{
  "n_layer": 11,
  "n_head": 4,
  "n_kv_head": 4,
  "positions": "rope",
  "rope_fraction": 1.0,
  "init": "trunc",
  "init_std_qkv": 0.0844,
  "init_std_up": 0.0844,
  "beta1": 0.95,
  "grad_clip": 1.0,
  "dataset": "wikipedia_en"
}
MLP neurons of a small language model. Each row is named by its layer, matrix (gate and up: input weights) and neuron, and shows model dimensions 96-191. Each number is 128 + 24 x the weight over its row's rms, rounded and kept within 0 to 255. Numbers have three digits each. A neuron's up and down rows have the sign that makes its largest values positive.
Before each neuron's rows, "fires on" lists the tokens most often at its 100 highest values on Wikipedia text that the model never trained on.

fires on: "e", "ation", "I", "age", "ing", "er"
L5.gate416:113150112063137080119150139121133121156099116129124135114079124127116120095150112147126134124119094169097106176155125154111126125137098128144151080127113106147162109110137120098100169170150152146128154165148106185153135142146139085105158113113117150072084121123132162159135111183111095143
L5.up416:121127111103136142135134159132094126104129098121135154151126185134109127167150112196131110102128149126114166077146147107139163098130128156129132119104146121137158131121089150075138081126145140146157117134166134143127163068179150149126111150118128129105107159162117122154138114101080125130

fires on: "ed", "ated", "t", "hed", "et"
L6.gate116:100126112135121109162098136121087136116152125138137132145093152124112125132137159151131091125087152133101127134148156141120115111133104127120089149127157136139148141140119144149138176138122114133098161149119114125082098123181122111113118192136126187156114114116139154149151095139109155159
L6.up116:130091082107113125130150130150158101108085144096117137101136127080091126136142161151123103092151108145161135143122123129127142154104134093124130135120106145105128158120127117123175132121093130118128143105131143117192116151145141097132092102129098183132088131164136105143073114133137134127

fires on: " En", "en", " that"
L5.gate82:159148129133156171133112126120087148163121109159157083146104121111121149142129119175109110138134138107135144161085133091082173122143166128141113117115135149143146108151172117101127097116150136185091118108132175124095150110122176154105166125139117133113111137191111119129098120131124121140
L5.up82:133146124178121104128134107152154128152120123179115127127135113107143143120121173129142131099172113151126131105116115128112121177135121161145139111113153135128171112070122117141116092136127101137117163092117145143134162133110139169165161099120131133084061109143166158103125114118169131152

fires on: "m", "U", ";", "E", ":"
L7.gate295:149153120140076150133145100121069070111085113141154120086113148147133110095112173135100190142146111139123116117155114159136136121143106127126102159129095137148132146128121149156116142138138092097109121142092107136099113132114143161142143099103131148136117124129102100112127121107154136133
L7.up295:124148176162113141135131139116129119109101139098133178098115140143145119164131149121130135145134155131118186064168148127123087137084139086151132126168117100128111144181099116152117136132089155106122114178154137159131133140135139157135152105125147130124114112165117130137108136147148152117

fires on: "^", "er", "+", "act", "u", "ic"
L2.gate110:100154094077159146143135141143145106119172114125099114144138111086090119142137165104081160113145104128147123096145130120106064112100140104162122111119122129067142152118105130124170131077107116153135127115122179154142135114102094116130117135098154114140148166173144158110085119136144122103
L2.up110:120128134154076103121139114158089119145120130091130176117185131125134115122096105103165126144125119147096146145147154120171127097125148131098137062172154129107124161127135132105118146106134148083150135090124123151140113124124100108143161081118142123139119136123106135115128180088132116140

fires on: " con"
L2.gate236:133107105098079138095096151122077113147129117167118144123141108102150150130101144128131139177100123141144161079136187105146099144151102172181133126118108114111136114121107105116116117152148123152111160122144130088132135120123109158156079192101119107163146123135097119124146110150106134138
L2.up236:137119105064106145155087151127095156183091135134105147130149143107139115110119124172098121148129125126148137108139162100126120115114094144131092156120087083079107096030120100095119102139136131110121126086151123093097131128139114127117099144060140139154154118133147123105133142112128164129

fires on: "al", "ing", "ical", "r", "ive", "ate"
L7.gate278:110146113148125108138121102092092118113145131126122065106159148068129092116098142131114079152145149114158175140152140175116159142119141063131141108176108167139154133107113127147114147124124127126170092135110104114178160123152160100143141137121171150150144103099115154141116117122110109162
L7.up278:091175140122135066162132119115130152122122194129153084151098127152108159105140110139105106162169109139113127130100104167079100098196130136167153116135156112128132085117091135124162121140110117136109111089106159185102138128109133104148132097137141119157171128131102171128144162129142156139

fires on: ";", ":"
L7.gate343:168144123091090140161132099125095093139104141116159085124078089152125121131114122164114143124105112116134182134119117161149170097077120125101126154159081122121100153121132083147164146120134112118134117159104117133165139131137165124096167134117092121116112137102143149109107172135155097149
L7.up343:133120182157161117137144128111136132158122151146129134143151134161179134110104110166127157093131150139124137114171135111119156151123091152150157123143181121164154146096103137145113097159150084097149119120097181137131123159137098160182136132141127100131126130099122113125113127142166138130

fires on: "h", "t", "j", "a"
L5.gate108:150136123152120111129119142148113117128111072126094145106130136097107076135110153148146121143145100096071173076114096119141139157157129159138091126128139082083108121101090159107118150101161092155105141129122091100133121117074092139119134149105110146146137119119123097102148145109135107129
L5.up108:182142133114096109098089133152151115112152073145117121111142111126149144163126116095134124125127146150109124115115093153109106125117089122109122137118089102120119144096124142105136150088137099133135087095105092151085106117141115140121156136073121156127147170066143085140147084106129110116

fires on: "al", "ew", "ian", " New", "ial", "our"
L6.gate337:104153149136161101097108123114116111152151151121124097185163148126127108135142098164102072147123127157116165168131158142081096170120165094149096141138122104124127121133132105154137161076149141161136127152133105118163120135130126152134149103115136111153121159092157080116147134122152122161
L6.up337:140115124130127106124140131140110089143114119115152110139117118119116122150082132128084129154125133140149146119117114143088146152098129113085125165079059148110158112130130157104179108123122150115130137148132110124146125116123129148121151137097118142131128099139103083131140155139126128155

fires on: "==", "er", "==="
L2.gate209:128110129123101117169124132120111132089093100164124156141097143115157117124136105115173152126096107116170161133135124156095167122130141177167138101143123140114114124137091143141128121058124189100100137097158112113156146131115149120114128107101109137167095114155142134152117126137136127125
L2.up209:151110150113123149136109126093114144107135108099118160157069137147149134135135115162101144115138149110164166141134089151101123113079101161134150127143150150122073098127120119144146132158119112131087123101121095157143180144149099143128103129125119119137165130145096145131143116173136159122

fires on: "ed", "t", "ition", "ts", "ing"
L5.gate25:120123077128134107116100119128095164164109103127134142095134127136124148152129085097123067137133151145137147096135177181120119122096083144125145152153131113094133112111145123112143157086137141116052137128130117111132110096084122130163121141091148171158140144133132148107114143165131144127
L5.up25:129103116106130146107112140113127173157092168106116147100148144087117124142085137132135137092127109140152134103108138160137139112156183089114115153135098179095100140153159123108171096103142123147113130157134121110170160116086161143110142133138125117115125119149177074149106117102135165142

fires on: "ar", "l", "S", "ic", "in", "al"
L6.gate407:104145131141099132115163108117132123131131124146136129174122168149157155117099192067103116065150099100123109112144154134109076140117135107096124105134127156175129101128099152078149085135154119164153129152143137152168099129138152123136101119112130120201146125109114123155115126134101115117
L6.up407:121140106140101113113164119104123111113140129134145112157122125131133131113130114141094093177149154116135164155113162167146123071091126161145128089121117156132149105180113103116115121147117186131097142124127118139146143160140135075103149119106118140154126143123107114142118120099128140138

fires on: "p", "-", "v", "b", "n"
L5.gate169:143146153178130146124135111123115107138123152146127149113127128090105170139115163133158126142100114098162112159166149107146155142150089119139097106146110143143119142115140094110154130093128102141092097085114111110122119120119142143132137078143104107129136148104109118188131144122094114080
L5.up169:129067143129131148148152122159098110129137113136149075136133144147169146129137106138110114148119117095145164170180123150117180138138095081136102136092137120182135107116145085089142153107116179125049167153124116092151107107154123182095151114125132097143112146088122127140101141136136101134

fires on: "is", "os", "as", "s", "n"
L2.gate350:133138128073118136121088130125152129143114080100124149152092108072140126144147179104143180136138123134114126122150122075140107119146123130142138159148140154171123150138128137147129158083104129120093134184170085144110140129089138149104108176131170124120119101116112120151104156118125185174
L2.up350:160143121141104113110155125125098098078168173148171167163135140127125123124115047109110125112067154147129163086122105133136105150088142106098157108112134104103136120097076153153142119131108117131126109128126113145133131140117129117089143128128135141090105154133123112105086151148085153152

fires on: " |", "|", ";"
L2.gate373:118114154097098149120143159145123096120132144139174171089119151136123129096108145120129129154161145153138132094140155150118100159141163168124138105163157127113126114142108119107165099143140093089111130145188123137113170118132103105159122109172175090123099108140112115126140109089108147130
L2.up373:133112141142109181131119136093117165124106149149144179130096116127118117163123142168145136147176117115107172105112114108155132079114147119139119130181181155139119129145112100125106107115072164122118152130132123152160183122114132097186119072176157108144118112161141129106097147077139121122

fires on: "am", "u", "an", "ar", "im", "ub"
L7.gate286:112135135120143063170168149113136153136125121152161112171166106126106111190145134120141138122176137148141092118128131128120117126153073165130113122107106121139097106156135118117176122178140116132112168108145118126157132179139138143121102090150117133149132144121097124127131171109113124183
L7.up286:148094095190150124114093113105160110123112131112167130114115091134136108144155093155139113160144101195113108108090082122152107144115088148083149162134125149135098124154086136189136091129150126150121146113109147131148123096144143111134149108134111126116103149131158098118140108155098139116

fires on: "it", "ath", "th", "ons", "ore"
L5.gate87:143115104088114150120137129124174166090149145136120100119137135150157143081113122122122108130149129085094130144129134139104122107097158136118140119119084126153125121131128094127107092140109086112137142098168146117135090080151108134149083132122112130139181184113138091111130130097121081134
L5.up87:127121143193089134096079116131115131113178136120163133121112114092127108139161121130111062096117136142187146076143138122115118139154139163152131118118120111088136096137108088131110095127137155122105150160160120121102168132128175140119138150096129148095122146104117111127075174114152135125

fires on: "eam", "up", "ub", "an", "ark", "e"
L5.gate338:089102130123176141145135129146141084165104105093072141133140179138124132165113102099137089112122129167130139149152137147110141148164095137086103178101106153137126132160087129171115113128105149071143124116121147119155158125142098110146136165117134130122143088137116161051182131157101166163
L5.up338:131132139135089133161155155143189154180128084133134111162145080134157099151083150126124083125126148153104107077155101146126129116153120152153132113125120111137128162114134100133137083106174117106111095158135093151155144112134108142154095122158127138171083135122134101131116164105154126107

fires on: "igh", ".", "ear"
L2.gate436:112149157120095168165146126139175121145114095158104075138111146129116137118108135134069125115109094155146119156117153135100136130123084157154097101136115175148147141103164137117131117129156132145109085127146082133125127118108132118142137083142147129155162128140137149115140077097152113133
L2.up436:106136101144087148130149153134143117147126127098098089153145185124120100155119132098142114109107090106129130145152121133104092112132119128126099140138108139074111140148111124146120113087105167140136130129110148159150158109077154096184135124149108123128154136104132107071119125121115152123

fires on: " En", "ut", "lect", "op", " that", "\n\n"
L2.gate64:168123118099145117127169110154150181141150108141133149112140094122065134135141122136093095134168127115097164121122146115093102116141126094117109145160144127161138109105120127125150091123116173149127123106121135122134104125132124123131165159177119130084142121148107104127081105164160129138
L2.up64:143130153108122124134154072098137108088141145160135138111157124138124134160133145117118121128136131114101123138103103136130091092112134094151129111113141150111152093109105112147142133142122119142103133147157125137135140133128136117122135121192131139074152106161150149169105179105143167138

fires on: " un", "'", "."
L2.gate52:118095136116134156098081100152152135130141119122098087130138118142119090143118109149118155124141138170103088145129136098088149149108122097144165144183151151132195112097103109119131139108136174136162128126198117105116139120083099141123112107141116142107119150123130201112137139112124173129
L2.up52:122122156162122123114101091125169155079100121179075094140150110118111124100131134118161190111156152182120144157122106101116159129132114107167093119170132084139157130133131116123127148128105156106102160148138112110147142156091096149134165182132201132140118147108082141131107119092133122124

fires on: " which", " that", "ew"
L5.gate382:174113133113127109163125135110116122160084124162080122151109153141130151135124123161152079108127113113125133127106135191091155142204130094140141078118140149120166134140131123093110110136160122102143152085136117127097122138109133104110124121141134148151131111093116128151132184127097128132
L5.up382:165110114107160118120128121148116086149081108115100110090141126086140184127097133146128140148080116154142113113085087125131141153134084111139142135131083141109152120117124118114186102100146138141086148142183100136117175125118139109142146170134138134095149111147151153136135179156093113141

fires on: "ib", " /", "im", "an", "on"
L7.gate418:081060149157135125167086145170090148094139122110126130132139124153122151135103115173128105127145102117162119134146144143151137135131128073108142136166166187167087139161141136193118116099153111088118128118113126113155149152093149167131135150123121099162081143107112139125123149150135146180
L7.up418:123159118100127132156101103147126133166118173088172112171100136141110124110099098137120114118134122135149109138118099142112136141123139137159106123168101107112106107077165111108127117134111135077151173121128135097141124126141153164106113144135144145139109118162151106117159134113147153152

fires on: "us", ":", " as", " to", "er"
L2.gate127:138126135151100109125118116138150151116136167121105154158137146113115126150147109102087150150144114127114117090116135191077096146125132153115120108157131110135139145148137094148137114145119153111143128154137155138098182111144096124102113153121118126082132150144148115135078176123131166128
L2.up127:132145166107115166163191114106152161117148127069105158106120174119136088113098100114142162134112099117102076125137118141153149117156124105127152111136147180085166101116137130108142098117144137105132124084130159175093091086108120153118158159105149138133098155135132092091106109141124102144

fires on: " Mar", "io", "z", "ar"
L7.gate122:128124130135137169089111091128157136135150113100099065181131090112157106139157169126145147090144111149105129126122076137140134144139081117120127135111098140160113137110113176149112130114104125172160113102153105150081136137147107105095131149105111153153090187132125159138144167145114168116
L7.up122:112113156152123140141154117145111134108111127105111137154163108152117155141127111161092121161099162131149108141092109121099095140154090133091120108148141130122138160141116147085161086168129134134193115151086133116114134164094154147111125159136094155147110087107133157078125128113117132097

fires on: "os"
L2.gate232:087135089126155134116099186119155100104183114076169140125105102172096149138188106160160124152130099189110137109093138099113164117119098127099117100143110127138109119103109153139120099103155138137124098147181106154109159110141165144112114164131134119147111165125133144081102142147156138112
L2.up232:126127108104145141162171153121141176122154118144160111153096120127143096152121143173108119122159138164144132143160114097116135128112091108178139104157120136140122115122102157098122110100103124123136145150145117098108134112110131134086152129104128168137106131131044110131120129118105161108

fires on: "i", "e", "en", "ens", "at", "a"
L7.gate249:187162149092106126140107096154150132155110128109154122163106144143143154117103077129139150124143163090153123152162151117102071120115138158135125088133155138175116119128133167147111112140133111121152152072141122113108139139105093171132100136092144141125111109148108134119125134166123129131
L7.up249:183108102126135103150139096132151146131114146143093127135131151114133152153109115163147139121144129146120121160155125107123133161133122198147131165074178100129151121077166121151129082201110101129168147107126161108123130103122069113153154187120153105127137125103141131136135130138137119103

fires on: "z", "iz", "ers", "n", "ic", "c"
L7.gate235:111176121125161103139162129173138132131112121138092148127079120170096149122147104117137095125188110108138127144112134110104156115132070140123117157143124082150147125106194138136094155130113136162103127138131138130115118078179097133128143099130164104127129106110110123129125094151156150112
L7.up235:134116106112162173142123090085100148152183138100118166148164125147116126126146122101114103124138149164130147119098081155165113122117121128117099133118097106111163153130124118146127081151104103119156112148161128099140091150143116130103144128135138163108107139152115103121111111129126129084

fires on: "end", "e"
L2.gate0:096137144147136163124117117165125092111139101107126095138146158125090110135128105110156100133157116149132108117150108118134153131132127094099107118152125155135115162094113100154164127116097117104124103096114144086094150109132114137165126159103159183168125170124098176125144108145113170119
L2.up0:106115151128144142134136136096155152127132098160108116124109165124157146118134150075145112145089144107151186139127115096145135074121130116104076089106121106128123150157112133126135123097151115114126136104123115117122108100116068111114160124141081153121124112137135136094175120131133117140

fires on: "ec", "c", " /"
L7.gate186:106113136130163090195145101136128082074170113132148081112148102134125106159140070123102137142120165117167139136176135106162143127140173099170148069143154170160089165093103129131135138091134133129122131157129183131179108121114097148137113109143110107135145111122183153147128134136144095173
L7.up186:097124116131095128149133133158123110128124157111123156131133126103134142121124154133130133133162143112179140163145123119109176167148121129092152125103135067132097065131139139162154083157144142156123070122140116111175164152154153134097140141088143116174130135125159084146100135134135161112

fires on: " is", " are", "ame"
L7.gate199:084169138133158139091129127139131121140112105132077108161174046093110091145168072127130102151121151125125174115145133148106109157096171109101101151078146121121119118123124172119160158141107152119153131116135173155105104133139104136159151116124185143096119107103128132135158113118096192126
L7.up199:128141131100089169159111106112121140132104106142120100083137143097130135153117123113118109143119135139110128115116154117094123126095129114115159087146108156130074084124090147109176125130127174147118180180101084100160125160129110122133145156144107121134131136159140116104123127145104140141

fires on: "er", "-", "b", "ic", "r", "&"
L6.gate390:152115138155123145175159122130119165118088145157142167130130140132138171154141130147100167100154142150155148113141127171138167147109125131109131101162169139127149116103092094112118106119146135118123126139163116132112130141142131131135124145157097134126125101179095145093110127113153131161
L6.up390:143114123129121154128155104147107130150114114116128161149137130097105135124120108161140105114098150147164148162088079141135104149106135089170135149115098132138124154172127139097098135164118078078123115144118116125128160091131147120104164172108155157146144143051139109114118102099121149114

fires on: "n", "and", "k", "p", "man", "ok"
L5.gate282:114171125104092139121133129138152103171081165135153108176134107128129144101120097087103126115121116152138125120084097118163086134130138139132132089142093139110121108145134086131146174116130128132062093122087096104138106133156147113144114148146076107103173117150148111132151157124087092148
L5.up282:112124163136133097124145164133110070124111120068076132132124130187162174119118121145108160128125130128163128150150093175116079117133083117137128105098114143181143114127132137127126091104125131117120163121110099104071120143122124112100132128101087117095135113139143168145119192093158153114

fires on: "at", "am", "ast", "t", "c"
L6.gate344:085151147087162116123145105132114119161140116142166066127122139118158115160110105091143129137089096105152143119139135135087080125132075111138159162131138073124081198148114110144137108140121155128122146148126102102140156136151102151099108111117120155104123118082110134122169111107112112105
L6.up344:173164135143138108078131142163153124124102134132106163083146129154129114149089128142124120155130170165161144117134155160092130119130117109084095135124123095114145112156140077112132138122125132134136146094152141092161114109168155124136115101110147147140164172114154056170147136130120120089

fires on: "ed", " to", "fter", "ing", "hed", "uring"
L7.gate361:091111127076118112102153098083130128122098111098146154119148145123102124144182154175136114131172194108158119149171200115136110070122114137072102150099120133108135150145124143097151145133123174120116130157121139159113121144167110133157095163171107144119158101113182110126137138142135113140
L7.up361:160139142116193197121111111173142110118130137121149147119142107138119152112140105156114106124163121137161104124117140115123119150142151131078123116145140096162148156113132120151144122159144125090121167089162129090127126133154173128151150135148105142082104168155154139078123164131157125143

fires on: "\n\n", " \"", ".", "/", ".\n\n"
L7.gate256:109133146131140135087130100143141114112116111123147146139149129129100106109106159125087169104098170121164165141109132121142132127154134136111114138098158131127151126131147127148129108092155096165122142164148103147145113152122151121142104117145135094163110134157126138143160097124116119162
L7.up256:138116131141127122115175122096164127098139128142142085216121140112161106144132123123099125093133112125154139127157109109118095143115095133124121157190106109119105112092120114090141169114148145125133108092153126130101144147096144138095125121133124096097159139108125123109115115122143155144

fires on: "ond", " first", "inal", "d", "all", "ous"
L2.gate300:133159105141121090068106090139156187146107107180144107128175122138161087131147117139128149152136140104154101111171115095147149104118092116137127136129138140096143141118128145150135141132133148126168148139098127133095078140158159120132126105128118104153096094089143136082191111135163116168
L2.up300:134117093148085135077144101138156122123052125096091106101124134142118138099096159117128162141114134155134127084122142089128147098111137121142128152065125110117148095106169137152160135117151156119180202117146163149106093151140191141140150143075127138126080146168134133115119144092121111106

fires on: "h", "m", "and", "ich", ".", "ame"
L5.gate167:092134136147131107142145099132114133132153116146115122138136148068114084132130185083117129154156130090096123122158089092110121143118099163167134114103133115116171161102103133136135101139086170147179118144072123114167135090119104103113122128130133156155104133129129121118138137128155154155
L5.up167:159102092152163139150138176114141115102148117121156107119161115138126151129130164097143145123132119099141107116085134112117157145085147109160145161120163125166142131084093130159139111109134136126100130121107165082128131160091174133096104155161136115083162130116096158120147150120110141161

fires on: "at", "t", "ow", "ess", "f", "ct"
L5.gate46:133128141090116153074090124150109120099137138145176139140148128128165104173105101148099103126125121143070124123125142129121129128152118163133106106134169082097107167130116141124130151100123163096112144137134110104080103122120097123144130095143142121140104129165111131149156119104147099074
L5.up46:166183143149120087124091143139146093114147144124122112135124125130106113141114107133136123134100118138146140123121094154148097144136107152114105153105134158110118139124099128156111104130140086093110176141128122121155083053164111109109129110116119102143134136123132117114150116159147119135

fires on: "18", "ew", "4", "0", "ent"
L7.gate385:149101110136139117113142139133143115118179128178077126143136142124167082165094131119134116085107118127131095088142125095134117100133168116152152100130093117142109108163141133086117133121102152124111147158116154141111141165159123120161187144131127113113084132145143096146113143140089106131
L7.up385:096145121095131130122125169151113088138075108117125152142150092141115103146181125148143113134161114122130111135110128134128118161167144159139151141134119108097141094115163133147160086142124116108108121116109098115147144151147142152103092138102112100131098103179114118136093151122106098170

fires on: "e", "en", "l", "y"
L7.gate307:154100151190138170119126168145128145090091082122113110166105107120134155161145132117125160068148133112132113121097137120117101091128101143101146089126079131132104140139117104111112111147130111121152147068129146135094117088118110128108147134108133173142109174138101143079130098132140142137
L7.up307:134087099146102113075108107146145142180127083161102155155151102167111116122163144129163153114130078156122108118125156134122141109122111108112100098096146166108107096114141127125102139180133093164154147144127125108107160157129086128190131125136112137110125127150105119130125121101110133129

fires on: "a", "it", "um", "em", "n", "is"
L5.gate291:128103138151095139126128110143109100112168092137127144133110155110126110130129103089093081112116145159137145131145078116153137130181118135157129135138154156169102153127151153114106091140126101098137114169141112110126125141142125153083103175138113112103089150152122134144124140146114139135
L5.up291:115127151116161102136148152127136115116176128121156130121095171127091155116100094102104141121139120127118143122130123148076118123137104126112154167156148088150094131121088114137117077111133138144133130145132128130132188135141161120078139114127134125085135172123091106175144097158163112105

fires on: ".", "gh", " wh", "o", "act"
L5.gate6:099131096157113133129143130137113139136086138158110110136123126127081094105121171162108125144136115122100084133109145104123112119125149161122161123158186163124114108102173088147161125133119159110149136137118105155118140147132089165155170122116153144125101113132161140143142135150102141107
L5.up6:118137126102097135135105146114134189123120156135153111147171086093138165152111132097138102105154128117141101157190120123111131139105141106124130161148115116142178122143120120140130122112130129125078168086113154136125119145082167104111111156158147152098119131163100132150121096131123171156

fires on: "ut", "is", "est", "s"
L5.gate208:129146119140152134125146103095143150140132092125095155113104106157127110077126106129124128119109105149113097125132076093144067079113181123150132134104089147133125139103125149140115108108096121111149124128150119137145102152131171162117155129097172086147184135127132119104083141119119163132
L5.up208:137122141116112079096157148103104132099127097178127130132086119135174106124130146091131140109129074166155107138100097094151104129145130113157117137147137152131140086130089147122165108103155127164078131134153119117164100114163135140128176112147176169093126126143125140165106158152135129122

fires on: "-", "ar"
L2.gate34:107094120158159139116103135094133135164123137126132085119148162103110145100153169156128118109099129111126126159096127107123082113106137145160088133110104130130067109114109163148101143095085156160158141100140131089136156118139153145132149100091114145164099097107152153149096158146107136138
L2.up34:129116121165145167112128130117119150093139135135143106080139135086142119115126138069139153142110156103136131136071104143122114104155122139105161129140114164103098140128173146107111113112104142144157122159129179133169150128117154127152150094080119105123127125087168128111128160162106123170

fires on: "er", " ab", "ar", "ist", "ter", "ach"
L6.gate155:158127134108138153159119126157136102098132125164166099149167130123134186112139144161156170137108084127110177118095163145056146150115105103143099131133134084118133122116117127141132112127139131093209119151144154122096104161117161088138130136146133130133123098141095125127113129184078110110
L6.up155:131120117141135100140116082114147187100144092144157161167117123147173099117083152146101136112112118150159153098130149135077141157065118106153106133161081095123158140122102092130177148129124136139143120110109136116176148114098121136104151083145130153133102106129077092114143140094110150147

fires on: "ing", "ed", "er", "ave", "es", " first"
L7.gate411:120120128126136112087141144137140120098187144124129120096091139109163153123115140118128123141139099165120141120104134160123175122123107177148179098122101146147162129140151115156103123127145163144146132158143091137128125113145155101113180059138123127131148133133124106172089143132087161133
L7.up411:130139094144141131124130112113103113148117140165115133117131170171110086164124116106143092144150123092150082122143141136109112125147097127111148136141123129123148143168135147156136075090119119109160126177158127120123125152168129125128140103113150119117138173102112127118116147122099140164

fires on: "el", "al", "and", "h", "r"
L5.gate357:126126181173140111177097091146108144152168159135121118134115113105151125130156096145158123126091114124084121130087094144140167120173168130194164150109160125135102152138125120113101088170124142120144131114097138148121120132126097133128095106100171117135132134098121112134142128095149122145
L5.up357:130157119110163130137133129147144110108116180114129092098166121125098150090125098118113139158146108130113124121087154136109126142169127162123166151154138120150139164119086144143130140123093134144143100094106137146155122122126159092104154154116138119114177135123107137099115116105137111145

fires on: "-", "ar", "j", "h"
L5.gate104:119166124147151154141101090188117095150098080117126163153114133095124138105146155148122090132148076120141124168101101146149153102155094154109111144147120133119139152132147139137119109111155118116153121165136072147149127132123103109094191107120140122119181155111155120137148165118139109146
L5.up104:092150170106124131138098154132111143127159111107156123099114099137134115130121100146131179156135109128134082106109140143122091105119084088105109148135104128107117081161128144117148150119096090114154089130113157147098141097118146092128101155108121108121183138110125122117149076120143094136

fires on: "===", "=="
L5.gate185:149129098139137142092125143141130140106135093127139102114109128067128158121152132066148140120171130107085144081138146093140142089114147173117128134124134106135153135143116130132139098134137153131112145154129122107097129144096124111116138107104133127116099143146098116163137153124152158130
L5.up185:116095125172095101153120112135128165095124075154122149101096133124133143152081150111133129126075104123155146097170098119116102136146105156113086139154108143141101123141123069170136142114135152114132169127123141140109184107141131159165131137096123114115127122151105132104124136157150162095

fires on: "es", "ist", "i", "qu", "ial", "ff"
L7.gate158:085100126112153138139122089139121138148160144148093122152180136142175140143113147074100146101158124110117135140113103176135137135158086105123154115124100124144143138161136124120090137119118092124095128115147095118105137131126102113116092153117180134139176153097158122127130145138142099116
L7.up158:145145155147135115118120081150118097122190131140147153097105117093129137116126095151127120128148142110127148100075126114121148141094154163120132082125120099102145098149099107077078171124148076092144120133145131129084129129132112096130132142151110147129160139134176116127150149130190153104

fires on: "ar", "er", "P", "at", "ent", "a"
L5.gate340:178101118101067126115150127152120135166126126136100155119174115130111123105126123148168157181136091112139141140136143143118130153161130121166156121124148120108155117149159153089103110130106121137197080126135151155115111148127102122100106084116121078115140128146176140149155109123104165129
L5.up340:132100105155098127119119151141131115127112108109180084125129122076133140119103129140097171103139099140161134105103117131088135179111131125130121127109139097112141160167129097085119142161150125116130154093121138127116099099126137178118124092146166150144088123074098135159152152149158097136

fires on: ".", "n", "le", " The"
L5.gate434:114136101100157142144140135127174081139134131131113124103154108111121140155126114134108159134133143185161137145103135096165113142146106126175079134118087202124135135136118154120124098142138124133111143116093143097186125168113146094129131111105132144123169118131097090091145153131102158129
L5.up434:102129118111103111108135113099163089123143082157095128129145145087144123111111115091150100135143167122114105167147144133128096108093073136174154095126100136110146150082143168099152118182116118104127113118087167148151123126118135129143122119116116126172153151149139072088150134091155087124

fires on: "l", "ol", "ec", "os", "et", "ter"
L5.gate24:119157115170173120124167115100120127143096127086138145133118140088108167119075147168180163125076124132132136154104119132101141131117119104118148082153119167169164134114147177098086100123126120160108177155166104109120136110155136118163131145160102184137123108127089173091145133079139114164
L5.up24:149130150116120172122125131140134123127111138148183134099063154124110106151151147104138126111163094165135117095113111153135111110116074093137129172111145145165119126129129132136126096097139134106102126114128110155149140121094137099084123107143138176172119135164117132138110077135093100111

fires on: " as", " rec"
L2.gate5:153125121109133165107128089115112146153124122105125152129143118127131141131115146089132110139073151115106125179145175102124121105138158084089091147096100111129127137146128117105156151158173181105148117104153114142116142110120129145094072117159134139132136172115144128123156160117160171122
L2.up5:077168120121123199140127085135148164116138122101086087136137099103144113091121120110143114102108121154149136125168123145116149119129110114109096104063113148123137147131175147122135114104158117101143148114136132143098140167088123120170128135152164113111155105136133109133143092079123137113

fires on: " |", "|"
L2.gate226:130153118080123110134108151152141139128128100129117107142191098137126083100092163122125126153146126135158154107127096144100116132135130102091140093129129131142136111129121143101141123140114085150118134119155119151093161090112117102134136104112146079130141146112133160142151151151128142085
L2.up226:143129120096126169136080130134121104111106095137111144123151117143144118145087135129135149111147123157121101118154112155123129132134121147130167091167167188122137172142099129083089151123128140103146073140141145144084140114122051094145146137110154130139116129117156118128111155112114142103